config.yaml
vocab_size: 32768
norm_place: "pre"
positions: "rope"
rope_fraction: 0.5
init: "orth"
init_std_o: 0.031
optimizer: "muon"
schedule: "wsd"
MLP neurons of a small language model. Each row is named by its layer, matrix (down: output weights) and neuron, and shows model dimensions 0-127. Each number is 128 + 24 x the weight over its row's rms, rounded and kept within 0 to 255. Numbers have three digits each.
A block is one neuron, or neurons of one layer that tend to fire together. After each block is what it responds to, as a language model described it from the Wikipedia text at the highest values.

L2.down439:151193082141150101161143110150101110131135135096096089105109173117127131134081150162118171071157124085149140116112144118123124137117120162155149138103167155103113138120137098147130119088140189118149124109140169109173064140120161124095128102135147122127112142103135119148091151114114058124167171145101062141141095133127109152110115149137161139105105107140118131118153173119182158073118
L2.down537:120195074144169126114107167104132162140101110079138071135098163107119108135135124129138151130133148109108148157129180104123155125123123162159120120095141123115110106155134135116133139120130164140127124117163103111143066151140185124107130129103151133083137147158109148096141140119073075144125140112105109113139126129119136123104129142115132125109129115122145139152145163105175122078120
Responds to: Adverbs modifying verbs

L9.down218:143129142141120118134131103126122154125114163136160101145114135106153134137154114143134123121100133098078133113109122077113105152118153070113136111114131146165135155149105132115122135141138129102124135134131141137158160153111091128112132155131143166085145127143123124107172113105149161168135109107113125123108122175051162139144142156132177070134149126110115127174071087139164142111120
L9.down956:074115087132135134128081122139159170100159137112145131153032128112158109114112130148103107119132127141097148143117096115156162116177116129118120090158133149111168113116140148131125138140099163127125130103145127092117132162144115118143158084116118140093130112074120146158123154147101131149113171139123091116173126119062113132139162115091122089108123130124181114159126154100110170102166
L9.down961:092084107134112145169129126128112137140152152148155119141078153088103135157157114122113118164159111127077131147126116118116130108095141114129111135134168169097127132118115081127142130133177114150118136114125137152131135129179110126086153124108107155149177149155129148093105139115125136143135094129135077098119128150093149123119119121108152132130129125110147133169092128167096122106155
L9.down1086:143130096129113119136164135120110130133098147151131172142103151091145161172116191162125110112175106118127124108112138145133104127107140103111098111104127110149132134134112143093146116166159122139140147126103110173161136134144104147125109123189087212145159120135089150067189182124123161162132155162072111130132129142094138123096166118131144121109131136143128141161073102128132145112137
Responds to: Word-initial split pieces

L5.down236:134127133077153114132146106154112106140177127107099134139118120122114166144133152136156137128083101142111150172133120106147172113107114158120118161103137147112136146134125117126135157134128150156148148154124114096133100135092123123143105140098169118127106133125131106131107149123106064167164129108080128114117152116147148129112119147121144161143165129138115145174160150080163184138129
L5.down371:151138134096174144128120090101096153141164123127068145112140187156101124131156111165152087088161110111143131114096139148129115142098122099100144125113141158109129135130126113133144141087141167102147159119147126109141091146153141158117148121154122091112108115122112118081141148113093115114138104150123122073079140102084111109114117184091142112153133104156118126133110148140144118097139
L5.down400:187167125124137125113110118124120108136129128087080116083148130154097129134128118133122130119162134113125129168143102193110157113128144117139139140157120134163078142119094121107114120119173109141098097153133103110117104126100170109177117110099142156112090146078159111127110170070137079125152133175103099106107104130140130098091098152139166117177131107143081117166118138144145140081124
L5.down713:144147146112118098149121103124175105153155142101117076119076142138113092157123131139088139077131161089126105142087173130140157114130086136139142151183113129098101142139128107180116123144151134147118158115136101063126138141115159128090106154140150123149122134134125133148117106124126071143139133127143108129089137134132095139139085165135130141106125116119152131128133098121159139129132
L5.down766:143143115170159115179092133128105153149175134114122139185159128126140111117155167133145120085119101129115131164129119118120114134142100117104132135134134130146096077122127110138138164112135140112127144149128159117156105177116141171099133142164149107114105157127144110106125119117083114145080130141118109118125140125135110147131144161120039122077124107119166118173106128100178131104158
L5.down1080:140118137125125137128115163120147105139190110170118152185142148135123129153134125182127148093167155127132128165143162094116112133114153164117108187095122117129145096125129097072135145154105157122146145124199136147127098104168161120109111133134103125131104124133090173121108147149131147120152139106107167088113146131121122107128092118152129152164135177124125122137151182093108168145136
L5.down1106:149155088125156132121086159115083132127105113096102081106140165137142151095125151178129125085090160113143138135107182167147111123123153139179136118103143137118127147159139123119158102131116138135153147132141141121125094111135125102149091124130139107113076145138146159129107115123134132141157099132097091114124121110114109143119150133153127124137139121125156117154111140120172153125152
L5.down1122:153190115116147154102149114133087125168088114082131103115124091127112128135110129135114138156106143145103137098085162121154110120127125167133127160133107143128121107101134110165140118106122126121170124087089162092148132156141108080145148127151117124119104161139113134120158154124125073184151133143081120099124105145089081117128133139108149132164198089118110160124140127113142185103115
Responds to: Adverb modifier slots

L9.down314:133110150130134091139111171144128104143115104117139135145158114111177119098150131131134132150115134155197086126139107102140148124088137153130109107128131138119126150138090120123123098119092141161142110134161137115153123109138158131157098163114151173131154139168179110128155162139142126141110102109171159106136115138114126116105118096127140139156115116111116103099147092144163151131101
L9.down634:169130126125149097142079131144110166088127110128105129113170083107168153109129141146133158138155127129124107132130096132112141124119138099116119129129155153121109156164064118121153134148128154141159076077086139151147117086143142124158107114128137158100123084105158142103133160109082117122142100130114119111151125132092105164120111123127128101140072163108119103182127153124109131151142
L9.down957:103115051112120113147109126099151126101156146116141114107135134124138152106152186130129131127109118108115118085115122146137170110155106150151133120155109141141151130117154148109101148123128143126084102162117142085143145145113148130133155088118112158150151152131180115108143120089131103135137112139145176083132135145100126125143144108123179115125130157161112130125152156125120155116151
L9.down1019:136105107123151139111093137132126126158115130175142103121142126078154160108153135119168111120105134101128172128157147108116098152106191144104081100090107127164163125138145115083103118099101103148132137130154149135110152094150143141182125107125151129118085126139142147134125161138097109125097129139135166121122116151144151128119114104150129106151097076135120086143141124125131148117098
Responds to: Before a place name

L5.down162:131156102100087125116129101128155159156175097160172123095103123148197155126145159100121095148144125081114143108114132109093172111130143079125098119113139160123110117126139141154122130146162149100091156123110141148122165125136121141131142114159130161098131121165126093142122160142118141138144129155127109154111178108121113142117126110121155105110126170120130111142130143135081126137146
L5.down264:135134144140137150072128154116133141158151137101133114122112091147192129139144146119126139178123151119113138117132102078118147110149092088163057097128113132133129161124133113115137144115137151119134082067124098130163149131115083158125117110143112155101115129093143088140132097127129126078153130106161111141142173135108141159102102126144133106120119131088154145091132145120092112122116
L5.down271:155128146116152086098121129143111161147154170120111104093123091144156156129113133110119117148098122115107134153118129096112146127116135110119099101070152144134106156123103055153094161131159133114110069090095107124107127134170098129161135140111147137132120096114145116103150121180131143143132156135159096123160119128150137177105109171113154101155117162135107148130119115137163145131130
L5.down609:110126141156118079118141121137154128131133085130133130126132160102125182096144107117160097133102102173110122139124089135125108122128113115112140115161135164150149115154074116140174138165120101155179115113110124111090136110122096090140120117143153162098108103135150115155141124100110117119175130087176134115149129181142185147089141152104123137087099142134139133133158157095121120088146
L5.down717:127114160158093127175147150148164114128184160104138150131106104110088150153103144149111155106158118139132153080159124111106114140145155171142101125091110117169157118100115114123170138090102137146132121136119133094106153130161125119111120093132136179111120156150136130137150142124133167105131162143160151103082154136113103167140085119100123097072120147145112112107139108140146113148099
L5.down919:130171141117131150114120149117143132152138142124107126113114075103150137075123147116110123126165097074106173112174096121115101112114087084146076106166129069137128117096116128128109095161086129144137137103115088133124160161145125126119121177157088137152122120116120093142157119136138116138137132133146166130138129116161142144122130117114117097126162168128135147121121139109137175140130
L5.down922:103152134155129124175139163152154104131145102101126151149170125149109167133155132104119085116087133138140146164139134097082127105149116122102104090118169182132111114110145115091103121132114084123132097100159084130118117161111162116099150098134120149128159123125160123130132149138106129139150111121121163140096125092122114174106137151167125105101126120115136122144180167142122111103131
L5.down1077:160127144152151120101113124106166142114122128116110136156089143121134126127137161147095128130127112090101166136149155127111152159105161143142104117156132127138083122114117174116147097159116103158148144101175112191141137145148143129158131109108112088142079146145105100184075083108110103125168126161119118090110145084131114129130101118139137142121131105090143150144123152152107108103139
Responds to: Spatial location prepositions

L2.down933:151141144139106098123171152096144174132119075139145175084131130120098135121098076140132123142165181091140137126135087129140128139149156094112098116154104126115138115164164194161178141099139144129136115114144130152143132127109084119118137181159117126150116145155097119112144141125097157131148129136109101135139127135092146108115082130090094121158134090140077137139126119130104095133157
L2.down962:145154118119102089112104150109144158122153127121155120113130125098137183128157116121144126144133113116105144129126115100084122145115102072093113100101093164114132176114144148093129154139168111138086143139122056140146141112123097119093153137171095140133085129103133092142139123100138166100135100122135158145127091096113135132063128145101110112123155155137121126145133153142112149108158
Responds to: Spatial/directional prepositions

L9.down107:122101131108152124152127156105136181111167132141147138115153114085182158146103181100134123107131129147128152140169109134089096177110150162153118080112137152132147104157131147120100116116149161094111091148146173093126131110136140108085147106160129097107081136139161139142115087115146062121116123103167104117112138131155098124140143137088129114146128095131130083105094125119124108111112
L9.down202:116142131175096150119104140132100103141097130131115148130134177121105120123099129144129132145167130109142131117119156175164167122111153103140121101113130128136171142144101094137085113121121123132116134145131171144108122141118176124121164152138104114137129129112131158140121133117136117129165118165093121102137174137091121110150136099185182145141134090140149105136076137127136115107111
L9.down412:138136100153152140125104145074135138132118073118141093079111121118180115104105147113099119142097131122164115160110132135127135156077110124096148135143142139110118112141129169145162110161118138079159110114156120108145091146147139124116171139103124129120122163131120105125160095113113113160101150132141107139150158125143147123110112206124115120134105120150177137136109144096191136093176
L9.down952:183165071122118099130096124133124106138132128154120177127123143134127095103114147137120102164153142128135090155132171121127138115119103143116119141121118108098131126120092118155173130151120167092107137117171106171147102101147146114120117121137133131098095129142127134104169119113151104136114119130099124090157165121097110100135135091145147151150135154138124147152135159108077074118113
Responds to: Pre-participle auxiliaries